MLP neurons of a small language model. Each row is named by its layer, matrix (up: input weights; down: output weights) and neuron, and shows model dimensions 0-127. Each number is 128 + 32 x the weight over its row's rms, rounded and kept within 0 to 255.
After each neuron's rows, "fires before" lists the tokens most often just after its 100 highest values on Wikipedia text that the model never trained on; "fires in" lists the words (lower case) most often at its 100 highest values on Wikipedia text that the model never trained on. A number after a token or word is its count.

L13.up27 [104 157  78 117  97 151 102 128  94 118 182 159  58 120 144  93 116 180 147 159 117 110 136 139 121 155 164 103  78 119  87 105 124  92 150 197 150  95 128  76 106 121 134 106 125 176 115 120 156 143  74 113 162 100 137 199 103  95 132 133 133 111 157 181 175  88  93 162  88  73  33 108 150 102 164 136 163 107 109 134  92 108  62 154 137 143 107 136  97 113  87 120 179 139 139 146  63  88 107  98 131  88 122  98 145 135 118  82 132 190 135  88 129 109 130 150 174 145 130 114 172 115  90 113  74 130 100 131]
L13.down27 [ 75 166  93 130 120 213 106  90 150 128 136  94 131 151 107 150 101 181 144 190  80 150  77 116 121 139 112 141 105  86 112 170 154 181 117 100 108  81  94 187 116 144 126 179 104 157 119 148 160  97  94 107  93 145 126 185 105 164 184 151 121  96 143 112  32 126  56 109  85  81 140 121 145  86 102 136 144 120  93 123 180 173 119 116  93 133 178 138 166 119 140  89 114 114 113  49 113 143 115 163 140  95 159 187 140 176 100 109 117 130 151 111 107  79  79 109 213  41 132  85  99 133 173 122 162 139 111 121]
fires before: " the" 38, "and" 6, " this" 4, " his" 4
fires in: "of" 23, "to" 14, "with" 13, "by" 7, "following" 7, "during" 5

L6.up282 [ 84  90  84 112 114 146 123 145 103 128 145  70 135  96 126 148 131  98 161  78 130  73 195  69 123 179 106 166  45 166 163 166  43 121 140 153 156 107 135 113 121 151 104 152 102 150 155 154 112 128 161 109 152 125 158 125 125 162 123 134 117 130 138 156 152 110 202 142 103 193 118 131 149 150 125 109 131 172 154 148 144 156 124 100 142 140 126 150 131 130 130 142 106  93 147 100 157 126 114 103 128 122 166 166 142 133 167 160  65 122 123 146 156 152 103 115 111  97 143 217 167 154 153  90 161 173 102  99]
L6.down282 [148 138 103 142 185 103 155 134 133 159 163 116 173 183  94 113  79 169 160 158 159  97 126 152  90 150 112 134  61 130 110 146 117 102 130 164 144 119 164 124 187  59 125 140  92 120  91  76 172 111 125 114 134 171 123 157 128 139  60 145 159  95  84 154 203 144  97 102 189 155 129 122 182 142  58 144 170 125  98 128  93  96 103 106 132 144 127  88 144 155 116 108 179 180 131 185  82 150 119 133 149 144 162 109 143 149 168  88 118 104 142 158 153 107  41 122 143 149 155 144  48 157  86  82  87  81 139 105]
fires before: " |" 79
fires in: "0" 79, "36" 7, "2nd" 5

L5.up726 [112 114 109 107 153  95 116 165 153  93 137 174  81 162 165  90  81 152 102 114 154 131 193 125 115  58 148  86 144  93 131 131 175 155 135 128 134 146 113 147 162 159 125 100 134 107 178 133  79  92 115 133 103 113 151 136  99 166 132 118 126 138 192 161  95  95  91 141  99 125 127 152 139  92 121 124 139 225 159 169 117 119 130 120 116 161  74 149 128 123 191 120 146 114 105  87 138 150 107 107 114 151 125 123 160 134 130 143 175 159  99 124 135 172 134 134  84 158 128 102 173 118  99  96 121 180 128 129]
L5.down726 [163 103 141 104  88 119 118  66 202 120 139  98 111 151 133  98 150 118 158 165 135 176  82 121  92 158 135  83  55 148 127 162 141 103 147 171 176 148  64 135 146 124  75 108 105 164 121 171 138 145 165  94 126 170 127  94 123 165  74  94  89 107 111 117 166 136 154 176 139 150 223 110  82 120 110  72 149 142 144 134  92 162  58 116 146 164 131 145 108 114 115 141 125 111 110 153  97 125 115 152 153 182 131 117 111 134 168 136 118 143 171 149 132 159  93 107 136 129 135  91 107 213 139 117 127 117 121  70]
fires before: " |" 57
fires in: "0" 58, "sport" 5

L5.up626 [177  63 112 117 130  92  46  79 138 200 134 141 148 111 198 158 131 138 186  89 117 109 127 125  93 109 109 186 136 103 102 159 134 134 157 121 127 188 129 116 120 136  89 103 167 165 116 154  91 107 103 119 152 134 170 120  86 148 139 157 181 157 155 181 169 112  67  73 165  85 148 124 124  82 129 128 126 184 109 138 119 153 102 106 164  86 122 119 105 164 185 113 152 157  97 157 110 148 114 108 131 149 132 121 188 132  83 115 196  89 129 106 105 163 158  78  82  63 134 150 199 166 130 134 181 129 164 141]
L5.down626 [176 124 172 131 147  66  97 134 129  98 149 148 146 140 127 113 185  99 132 156  79  92 143 140 164 133 168 143  81 147  97 136 145 149 140 112 136 161  57 186  94 101  84  76 193 195 140 118 100 128 104 114 113 128 135  52 142 136 124  77 124 159 140 100 143 115  93 111 107 192 165 127  83 181 113  96 127 135 126 149  82 101 179 147 191 159 167 142 117 128 120 128  98  88 101 170  88 118 113  87 122 144 144 135 117 100 163 118 108  83 190 141 123 165  52 100 169  92 104 110 231 161 164 128 101 108  70 109]
fires before: " |" 88, "–0" 6
fires in: "0" 86, "2005" 6

L2.up61 [146 120 117 158 153 189  40 131  80 111 150 179  85  99  73  65 111 119 127 105 104 161 158 150  83 140  77 148 101 130 151 110 119 106 116 148 141 161 138  95 113 145 118 128 126 157 128 119  92 155  85 172 148 112 182  89 104 134  73 118 143 131 107 115 123 138 164 110 120 163 163 110 175 165 124  72 139 161 107  84 173 156 144 179  75 105 143 178 155 187 106  95  89 119 148 143 157 118 101 190 164 119  99 116  82 153 167 177 106 126 170  49 130 169  85  79 122 190 147 164 107 149 133 166 160 117 174  93]
L2.down61 [129 132 127  78 166 165 108 137  98  82 146 117 132 182 150 114 128  98  92  96 165 130 122 155 165  93 134 102 103 109 153 106 142  86 121  82 195 159 144 127  70 105  79 209 149  99 131 117 164 160 152  96 169 197 153 134 133 134 129  73 134 128 110 157 146 166  98 119  87  88 116 131 143  81 178 179 117  92 121 118 155 164 113  74 143 182 163  99  82 158 152 157 148 160 120 145 172 194 117  86 102  70 119 173 129 141  98 134 123 136 183 137 117 109 141 118 132 202 160 171  88  93 104  88 120 181 107 113]
fires before: " |" 38, " p" 9, " the" 4, " R" 4
fires in: "none" 36, "with" 23, "lone" 8, "stone" 6

L5.up172 [125 109 121 112 133 174 101  94 135  95 152 186 171  83 142 182  78 131 206  48  95 185 108 120  95 109 154 114 152 125 200 136 119 142 170  83 133 136  97 125 117 124 108 125 131 104 210 147  78 166  74 145 131 135 161  94 124 160 130 110 135 133 124 136 160 131 133  96 123 120  88 123 107  93 116  98 125 212 147 116 163 169  79 161 185 104 158 146 113 158 166 142  99 151 103 148 113 124  84 117 103 159 121  99 202 112 143 114 114 137  70  73 102 140 105 100  46  57 143 137 138 147 144 101 135 120 165 125]
L5.down172 [187 143 156 106  76 132 130 121 122 172 127  91  93 139 182 166 176 130 175 105  84 106  53 131 140 116 158 129 103 112  93 152 141 137 107 128 148 139 124 184 108 106 184 106 176 113  91 102 163 152  75 168 129 109 157  96 155 149 140 139 134 119 156 106 154 125 122  80  47 182 173 232 116 102 126  94 143 107 109  91 147 170 131 161 109 138 163 105 128 105  68 121  55  81 161 235 130 187 170 147  91 133 121  91  84  93 155 173 111 179 115 164 133 142 163 139 153 124 115 127 152 126 127 158 118 104 118 156]
fires before: " |" 63
fires in: "0" 44, "19" 16, "3" 7, "1" 6, "22" 5, "21" 4

L5.up54 [150 157 106  93 148 139 106  55 112 127 113 131  58 170 163 142 124 109 221 113 119 159 112  78 144 116 130 100 175  53 192 167 120 160 150 112 162  76  93  67 139 128 117 121 138  94 155 122 136 127 167 116 123 130 144 123 101  99 114 153 107 101 161 191 126 129 113  63  87 165 145 155 116 132 118 101 140 162 163 146 135 173  82  90 101  92  90 130  70 138 114 126 161 125 146 105 101 131  94 149 106 152 139  84 143 170 119 131 184 152  96  85 143 129  85 123 111 154 156 128 171 125 126  77 154 179 107 122]
L5.down54 [149 131 154 108 158 138 162  95 115 149 122  82 117 154 171  97 184 159 144 104 100 178  95  90 125 128 186 122 137  78 108 153 112  95 110 148  98 187  72 154  89 113  89 148 153 179  92 136 129 156 157 126 104 189 127 150 151 136  68 140 164  87 107 148 156  65 122  92 102 144 142 145 109 142 101  79 157 107 134 104  49 114  65  89 122 101 117 174 188  65 143 144 132  93 169 143 102 127 113 184 108 118 155 105  91 126 123 151 136 108 152 166  93 143 114 103 142 132 119 151 164 172  93 161 201  98 153 126]
fires before: " |" 87
fires in: "0" 96

L5.up343 [161 144 117 124  72 130 122  95  56 161 138  90 122 112 152 105 159 127 184 116 136  62 154 132 148 101 197 160 167 162 167 127 139 144 148 117 192 117 146 138 175 131  80  99 180 109 126 146 125  99 150 108 136 162 130 156 109 147 140  88 210 132 114 172 164  91 125  65 110  86 137 135 138 127 122 110 113  91 117 120 122 160  66  95 100 136 139 145 154 127 166 100 143 155 130 193 127 164  96 131 136 173 102 149 164 130 108 141 173 111 120  88  96 137 140 114 103  92 151 145 191 140 169  56 143 195 132 115]
L5.down343 [102 130 161 142 107 141  97 126  99  89 144  90 132 109 122 150  97 101  99 138  63 123 119  68 209  81 111 127  98  91 142 108 148 142  95 139 111 133 146 135 125 118 108 116 157 216  79 135 122 140 134 138 121 144 125 110 157 124 128 185 174 150 162 129 162 116 144 105 149 208  75 143  82 135  73  56 140 156  92 180  91 119  90 200 110  99 136  90 158  72 117 104 114 155 152 136 113 149  47 146 157 193 100 128 116 121  94 146 149  96 104 154  85 178 116 109 135  87 111 120 163 174 178 137 119  85 132 116]
fires before: " |" 30, "ith" 9, "omen" 8, "e" 7, "orld" 5
fires in: "0" 30, "women" 8, "with" 8, "world" 5, "weichel" 5

L5.up238 [114 140  82 135 127 129 133 149 162 179 135 111 102  68 159 207 106 157 206  97 158 161 128 122  80 121 107 135 139  87 169 123 111 154 115 129  78 103 127 154 133 117  73 118 141 123 118 126 135 175 112  85 124 114 171 118  91  94  82 122 143  83 117 155 137 103 134 109 111 111 134 139 158 104  84 128 144 196 151 153 166 212 108 155 133  96 105 152  64 158 126  98 119 103  75  57  66 118 116 172  82 146 106 115 167 107 159 152 187  96  95 112 117 160 131 137 122  58 133 107 197 157 151  70 144 169  99  94]
L5.down238 [189 128 122 177 185  86 129 159 181 112 135 162  71 135 169 103 182 137 160 125  40 125 148 163 148  67 117 169  96 131 134 169 129 137  62 186 149 155  63 151 123  82 148 159 126 156  83 150 120 128 135 152 105 139 130  63  86 147  47 113 126 124 112 112 154 133 137 131 112 207 134 167  82 144  76 102 165 133  98 113  59 151 157 142  96 153 142 133 145  71  84 108  87  89 105 147  75 166 128 112 129  93 135 158  67  87 147 115  99 144 154 153 174 138 180 157 101 109 154 153 183 166 119 128 111  70 145 119]
fires before: " |" 74
fires in: "0" 86, "a" 4

L16.up676 [101 138 119 136 110 124 156 163 104 114  80 144 148 152 124  74 181 116 129 211 109 149 137 118 100 107  90 147 115 160 130 107 125 106 121 170 107 119 119 158 132 114 169 134 115 207 127 133 114 111 134 145 199 107 158 137 117  72 139  91 123 149 121 190 168  98  80  69  84 108 106 101  78 123 122  98 115 150 116 130 114 102 102 148 117  88 160 156  77 136 134 102 178 106 128 111 151 101 110 108 108 157 163 153 114 129 128  77 143 173 116  83 191 175  89  74  93 108 178 123  74 154 112  82 205 118 113 104]
L16.down676 [159 134 138 136 122  50 102 142 167  86 121  98 183 148 113 170 181 137 127 119 103 165 111 115 156  86 129 113  95 130 117 137 171 120 159 113 104 142 149 119 140 113 147 184 152 143 119 136 138 139 116 110 117  85 103 108 127 156 141 135 135 171 129 113  93 135 166 109 140  68 151  52  77 105 188 144  89  85 160  75 131 166 182 143 133 114  97 101  82 175 140 117  60 114 103 125 120 116  44 109 127 175 157 130 152 142  98  82 117 101 113 115  96 172 158 133 151 118 123 133 104  87 155 122  97 152 151  93]
fires before: " |" 52, "." 25
fires in: "3" 15, "5" 15, "2" 11, "1" 7, "8" 6, "6" 6

L5.up255 [195 103 120 119 101 159 149 142 104 164 118 167 185  84 130 146 130 148 179 112 153 129 151 112  80 135 100 133 177 126 141 128 160 126 168 170 143 208 120 134 107 104  94  94 132 103 107 130 161 145 129 101 152 132 113 138 148 133 148  96 187 166 159 141 166  37 125  89  97 124  99 171  86  87 123 153 132 187 111 126 109 149 103 184 127  98 147 134 168 158 255 150 116 121 120 126 130 138 108 148 100 173  93 109 171 111 110  87 138 116 160 105 103 169 133 103 103 117 128 103 191 153 109 116 126 154  57 126]
L5.down255 [134 131  98 125 123 131 127  99 107 165 146  86 120 111 178 122 160 134 114 136  90  79  87  97 142 151  79 151  90 114 123 142 174 100 133  98 153 135 106 151 116 103 103  89 134 197 124 115 121 148 146 158 142  97 142  73 121 162 115 120 154 117 152 139 194 189 192  41  64 186 144 205 121 131  95  84 133 144 113 120 113 182 150 119 112 146 122 169 123 163 100 178  51 148 163 167 123 148 172 109 136 182 116 146 145  92 144 172 127 160 162 144 155 198 177 139 155  75 149  57 129 121 139 139 119  81 132 154]
fires before: " |" 72, "B" 4, "+" 4
fires in: "1" 45, "22" 25, "2" 11, "24" 6, "30" 4

L5.up199 [139  90  85 201 138  97  80  71 162 153 131 119 140  83 198 138 146 113 180  70  80 109 116 161 129 138 116  73 154 112 100 147 118 110 130 127 122  82 119 111 178 104  63 156 184 138 134 169 116 175 109 155 105  87 151 112 126 159 154 122 141 114 122 204 161 153  80 129 132  70 144  98 154  77 122 117 124 223 107 141 131 146  79 136 127 117 142 138 111 164  83  91 153 159 114 147 138 181 139 129 127 161 132 141 150 124 119 103 213 112 170 140 104 154 120 141 142  53  87 190 159 143 147  59 143 142 171 139]
L5.down199 [107  85 170 113 156  71 130 147 138 118 129 171 135 136 163 181 107 144 176 124 120 123 176  82 156 125 124 106  95 145 171 152 114 206 114  93 142 183  96 200  91 106 120 117 159 156 133 121 114 146  91 191 104 144 141 128 132 109  84 115 120 150 114  91 153 100 126 184 147 218  74 113  64 179 113 107 147 125 124 145 109 106 116 203 146 135 136 102 134 117  95 137  93 121 125 159 126 158 105 106 169 125 162 108  53  88 148  97 155  63 150 144  88 121 110 133 133 139 133 117 203 151 138 187 113 127 100  76]
fires before: " |" 61, "s" 18, "ing" 4
fires in: "0" 50, "records" 22, "hold" 6, "record" 6, "stadium" 5, "holding" 4

L12.up107 [103 140  31 167 123 108 175 133 147 103 116 106  97 123 108  91 117  77  79 184 168 156 162 144  99  97 157  75 109  81 146 177 124 113 139  70 130  65 143 132 116 117  88  95 129 204 135 100 150  93  97 104  90  93 127 140 123 218 203 140 132 156 137 146 175 134  82 149  92 128 128 123 133  88 138 180 163  77 171 113  43 152 105 137 119 124 114 129  71 142 166 125  97 146 142  94 181 135 145 139 120  97 116 126  94 106 173 151 169 117 132 143 148 145  68 144 168  98 107 161  86  96 107 138 134 151 124  90]
L12.down107 [110  63  85 104 172 205 107 121 129  55 100 111  96 119 123 118 123 175 134  80 164  93 173 150 131 146 135  96  99 125 156 131  82 115 127 126  98 130 108 138 176 137 111 108 202 158 148 119 135  88  91 120 132 116 145 170 156 126 212 136 182 139 125 145 103 155 145  85  85 114  84 147 134 148 215  95  95 141 140 181 129 148 150 186 184 123 130 185 127 155 154 125 107 113  99 117 130 140  49 140 134 125 209  89 121 119 130 125 134 123 139 154 190  67 137 111 119  70 157 129 132 156 167 116 117 139 161 134]
fires before: "i" 41, "u" 15, "y" 7
fires in: "suzuki" 40, "telugu" 9, "tokyo" 7

L5.up468 [148 151  95 145 151 109  93 128 122 193 151 124 132 130 185 110  94 126 199  90 158 178 170 109 119 118 117 111 119  52 105 135 105 147 127 171 120 151  81 104 150 104  54  90 112 125 103 141 164 139 141 130 113 120 112 105 116 172 101 117 173 135 129 173 153 185 101  89  70  90 108 113  94  59  95 159 171 172 128 171 125 172  84 133  77 136 127 127 142 109 208  85 128  93  82  83 104 125 175 142  65 188 143 140 153 141 158 110 136 105 165  96  99 103 133 111 103 125 101 143 157 135  71 114 175 192  86 101]
L5.down468 [ 99  82 119 130 119 112  90 102 153 103 144  66 138 152 136 124 134 105 149 114 159 107 147 119 148 163 118 137 107 135 147 154 143 148 156  99 191 155  34 122 103 111  77  77 134 149 164 193 145 153 143 149 169 138  87  83 110 156 140 103  99 136  94 112 184 107 158  59 142 201 124 160 121 132  95  67 132 113 128 133  60 113 149 117  95 111 105 160 139 158  86 150  91 129 129 123 148 142 151 113 143 137 119 133 191 108 132 169 126 172 172 179 135 200 157 123 192  95 106  99 126 201 109 151 164  70 135 136]
fires before: " |" 94
fires in: "0" 96

L15.up199 [ 79  92 123 137 134 157  74 142 109 100 151 141 105 102 152 163 127 152 114  84 195  69 181  93 107 183 140 128 143 132 159 144 154 146 184 180 116 120 102 126 116 161  79 115 113 121 118 136 134 105 126 135 118 106 124 122  91 105 119 170  83  87  61 173  84 126 153 144  96 113 113 140  93 204  70 175  94 174 157 125 133 169 132 127 127  79 124 142 118  98  96  97 128 118  94 113 141 118 121 118 162  91 135 140 108 196 107  67  89  94 193 129 108 128 184 174 117 192 136  94 145 143  93 114 122 151 150  89]
L15.down199 [105 128 176 153 158  92 143 158 167 132 190 126 103 117 119 125  82 135 119 149  95 144  41  71 116 188 111 161 190  86 132 136 111  76 115  88 164  88 142 123 172 119 143 194 122 150 100 159  97 163 186  84 151 173 156 159 141 128 126 106 144  87 157 148 150 172 152 120 162 130  83 132 140 158 136 130 145 135 125  99 112 125  82  82 158 157 156 132 163  71 184  91 147 103 114 112 116 134 154  97 110 148 174 128 109 201  91 138 142  92 128 151 117 153 149  67  93  88  92 121  75 118  93  93 156 163 166 147]
fires before: " the" 32, " his" 6, "osp" 6, "itive" 6
fires in: "of" 54, "positive" 6, "atmosphere" 5, "allowing" 5

L6.up134 [134  67  77 117 150 127 168 162  98 119 169 142 122 132 174 123 146  76 179 177 126 109  92 129 103 165 140 152 108 145 116 173 137 120 153 136 114  75 140 117 136 131 123 115 170 148 108 162 201 146 165 142 201 100 154 120 100 130 128 197 102 126 144 124 124 173 108 124 141 144 125 137 107 190 103 109  98 123 128 109 102 119 208 112  67 113 115 119 103 171 138 157 113 133 119 123 137 139 119  89 161  59 132 190  88 143 152  86 151 103  71 153  97 126  95  74 151 125 172 114 102 165 179 113 153 129  99  94]
L6.down134 [121 172 153  94  97 182 103 161 145 110 136  88 119 130 158 145 122 137 206 147 126 168 137  66  86 118 106 111  95 119 116  98 130 105 161 119  95 139  64 113 162 167 219 128 172 148  57 119  90 161 108 151 113 139 145 146 112 139 103 179 176 154 127 124 189 119 171  99  96 104 120 147 191  92 132 133 174 118 103 149 200 154 159  69 155  80  96 187 128 121 140 113 138 136 143 122 160 101 110 162 129 206 122 154  96 140 155 101  88  81 117 108 131 106 120 158 138  69 157 109 143 130  78 154 144  87 101 120]
fires before: " |" 50, "ly" 4, " \"" 4, ":" 4
fires in: "1" 31, "9" 20, "8" 7, "1st" 5, "2007" 5

L5.up520 [101  88 126  92 118 157 133  88 141 106 174 102 187 114 121 169 145 101 161  75 132 172 161 166 153  99 102 145 160 108 100  83  92 190 156 131 118 138 108 151  88 143  80  92 113 161 192  70 127  91 134 152 159 160 211 142 132 128 131 152 142 146 104 119 168 142 145 117 207 154 152 158 191 111 130 152 156 149 109 113 157 197 104 141 198  84 137 162 145 103 176 149 131 122 116 210 114 112 123 115  85 131 145 111 165 133 138 112 109 143 114  85 148  99 105 112 124  73 125 166 128 196 106 113 143 175 186 176]
L5.down520 [162 127 141 127  73 153  66 100 140 135 191  86  89 124 134 185 128 120 133  69 132  85  97 130 189  91 183 103 104 111 134 115 144 174 128 140 179 105  99 141  90 127 155  98  75 131 111 110 158  96 102 160 117 100 114 104 145 122 162 125 103 158 189 140 144 114 151 137 151 164 192 194 136 119 144 103  95 147  79 166 117 104 161 114 151 164 162 142 161 164  72 145  76 109 114 138 106 188 129 133  81 173  90  99 125 156 158 156 155 176 150 121 135  77 123  88 167 101  62  99 175 115 147 147 116 163 113  71]
fires before: " |" 74, ".1" 4
fires in: "0" 90

L17.up0 [ 68 100 137  83  79 122 169 156 117 153 112 120 138 163 154 135  81 166 160 167 128 122 187  88 166 122 123 137 161 110 121 158 129  87 111 143 109  85 118  77 127 134 115 141 139 125 104 139 150 145 149 103 109 109 114 178 144 186 169 122 104 114 141 131 127  96 176 113 114 131 166 126 177 107 190 173 123 144 117 112 136 113  94 180 143 113 149 143 150  92 177  90 124 104 217 149 149 149 159  84 119 126 151 102 109 120 186 106  86 128 172 123 139 139  99 143 133 158 189  71 220 183 170 170 160 146 176 124]
L17.down0 [ 71 144 138 163  89 161  91 122  70 116 108  39 129 153 134 135 123 132 153 126  76 120 145 105 109 156 142 149 144 144 128 117 155 136 114 158 169  74 135 129 149 173 108 109 141 123 230 145 106 120 120 186 143 118 139 117 127  72 140  97 155  63 145 133 123  93 134  70 111 120 123 135  91  68 114  89  87  99  66  98 159 160 139  40 133  99  75 173 161 165 106  55  93 131 114 142  76  74  56 101 153 165 121 100 173 137  87 136  81 126 162 124 105 125 106 129 113 191  70 153 101 132 137 158 158 143  84 150]
fires before: " the" 40, " of" 7, " his" 5, " this" 4
fires in: "of" 48, "among" 8, "within" 6, "in" 6, "outside" 4, "on" 4

L15.up567 [168 169 127 159 108 179 163 158 150 131 120 108 169 133 134  96  72 132 110 106 113 151 138 170 181 161 131  78 128 113 161 125 123 122 159  79 126 164 151 128 139 121 106 143 175 173 102 154 138 144 170 118 122 135 118  94 115 127 178 201 153 156 166  82  99 100  97 128 133 121 121  76 156 135 152 177 134  72 159 126 110 123 138 171 137  67 134 169 145 117 188  92 178 133 156 167 176 124 120  94 139 169 137 172  92  82 148  69  85 132 131 115 158  90 108 155 111 134 169 153 128  64 112 139 143 155  72  95]
L15.down567 [120 104 126 120 126  77 141  93 116 128 175 125 100  78 176 157 102 168 154 128 153 127  90 152 168  99 150 104 134 135  78 142  76 160 107 120 126  86  99 145 123 137 113 168 120 154 155 134 102 109  85 135 134 121 125 176 114 100  74 145 101 131 101 152  99 152 146  91  82 118  79 150 191 114  79 126 101 146 125 138  93 137  88  76 126 198 165 111 152 151 131 170 100 140 167  68 119 106 209 114 108 147 162 134 100 147 106 122 110 139 129 143 112  78  73 105 171  75 163 128 100 155 176 124 117  98 134  71]
fires before: "i" 30, "uz" 30
fires in: "suzuki" 53, "ryohei" 4

L12.up635 [ 95 110 154 190 112 199 133 172 130 135  91 147 115 152 144 121  88 188 110 152 167 126 107 142 162  90 151 142 119 130 104 115 143 149  49 158 119 146 115 144 126 145 107  98  97 127 116 121 117 106 128 164 169 190 205 151 134 144 178 153 100  99  78  98 146 114 127  90 100 118  61  85 133 145 152 133 166  90 152  96  39 164  92 169 147 105 138 116 155 110 123 134 140 176 116 163 115 180 145  84 175 137  70 118 157 213 184 101 115 114 108 133 121 112 120 104 168 121  96 175  94 117 163 117 146 175 136 144]
L12.down635 [ 68 159 110  52  97 122  99 151  95 166  92 118 140  91 187 104 124 149 150 132  66 176 196  72 140 167 166 140  94 125 162 144 117 103 122  99 165 125 136 111 120 165 181 128 156 146 116 103 102 135 183  57  95 109 127 124 148 116 111 101 185 213 135  94 173 137  90 109 173 107 151 165 189 133 171 141 135 124  82 137 161 136 138 100 166 105 173 123 104 133 117 154 115 123 133 156  68 121 148 155 136 117  69 134  92  85 159 112 164 134 131  84 147 137 117 138 197 148 131 107 143 122 115  88 122 209  74  79]
fires before: " the" 38, "vel" 7, "en" 6, " his" 4, " O" 4
fires in: "of" 56, "marine" 8, "roosevelt" 7, "lieutenant" 6

L5.up436 [120  76  88 150 111 104 144 128 147 166 139  94 164  80 238 109 117 100 191 117 148 136 155 133 132 175 111 148 148 107  71  86  88 173 106 129  65 133 161 145 150  97  87 146 141 166 115 119 142 119 104 110 140 129 180 135 100 103 124 136 156  95 112 182 152 120  92 147 123  89 153 154 132 103  96 119 154 157 126 170 148 164 147 170 113  45  89 150 113 103  76  84 169  77 118 132 149 153 141 187  74 148 124 158 139 102  85 133 204 109 129 161 126 180 131 122 167  73  69 143 160 108 156  72 130 183 157 129]
L5.down436 [ 95  92 140 171 164 113  79 132 220  60 161 180 122 141 122 142 108 126 116 103 166 123 135 136 152 100  99 147 109 110 191 103 153 165 160  88 173 178  77 129 102  84 115 136  92 159 106 132 145 115 106 187 138  97 123 108  93 147  85  86 124 169 165 107 156  97 147 113 177 216 105 124 106 145  95 111  83 172 107 122  58  81  96  93 152 197 106 134 128 118  60 155 110 105  66 120  97 143  84 104 136  88 160 124 115 118 112  91  96 125 168 155 104 115 130 109  89  89 116 121 187 153 139 143 107 105 110  84]
fires before: " |" 76
fires in: "0" 95

L5.up40 [128 128  51 116 213 156 149 111 179 119 123 117  77 130 168 158  57 145 118 181 185 152 128 147 107 164 144 120 122  75 126  78  95 156  56 155  88 101 168 160  88 133 118 130 123 156 114 121 118 142 104 147 126  85 117 102  92 101  88 161  95  95 159 146 114 118  73  81 103 100 150 145 157 143 135 106 138 162 144 153 107 158 110 129 120 132  92 147  82 112 127  97 135 118 111  41 111 115 120 151 135 125 134 133 111 143 102 109 172 167  76 135 111 174 131 149 134 128 162 105 165 102 120  79 113 202  93  97]
L5.down40 [112 124 119 184 191 156  89 133 177  72 118 127 142 104 109 110 199 149 143 121 149 151  97 140 139 103 160 176 152 125 152 144 132 106 174 140 148 171  62  76 105  94 111 166 119 152 115 162 162 162 199 177 131 131  64  99 146 158 124  83 177 139 104 132 120 111 169 131 106 150 135 105 137  87 103 100 124 131 133 139  38 114  92  28 142 164 104 170 113  73  84 151 133 100  63 138 126 150 123 136  85 105 226 113 127 172 108 110  79 121 160 178 143 137 153 121 143  79 107 143 112 197 123 124 152  86 129 159]
fires before: " |" 92
fires in: "0" 98

L5.up673 [175 135  92 102 175 135 145 105  85 142  98 161 129 115 218 171 137 119 212 137 105  98 124 112  82 118 131 151 118  92 144 142 118 123 132 151 157 174 153 138 137  78  84  98 130 103  70 172 117 151  92 150 150  99 139  94 139 138 126 134 182 131 143 219 146 118 106  44  52  96 143 113 100  82 103 112 139 220 112 109 134 124  83 142  70 104 126 115 114 144 151 123 100 144  39 106 114 134 128 119 111 156 159 142 175 125  99 111 177 120 140  78 131 152 121  75  72 139 155 148 175  84 120 122 178 132  98 117]
L5.down673 [124 183  98 153 130  89 118  86 151  79  99 120 154 148 150 128 134 124 126 150 106  89  95 174 155 146 121 147 125  97 126 162 146 151 187  66 120 133 102 156 117  91 104  71 149 149 135 119 154 175 128 129 145 154 135  43 186 176 118  73 123 108  98 124 150 155 124 104  85 167 144 115 136 129 125 107 105 130 150 105 101 135 148 133 158 171 136 172 123 135 123 154 130 140  66 165 122 110 126 113  88 112 156 120 182  69 149 137 127  81 169 179 153 191 131 156 161 106 134 168 154 183 135 188 144  64 108 185]
fires before: " |" 71, "–3" 5, "–2" 4
fires in: "0" 80, "1" 5, "1st" 4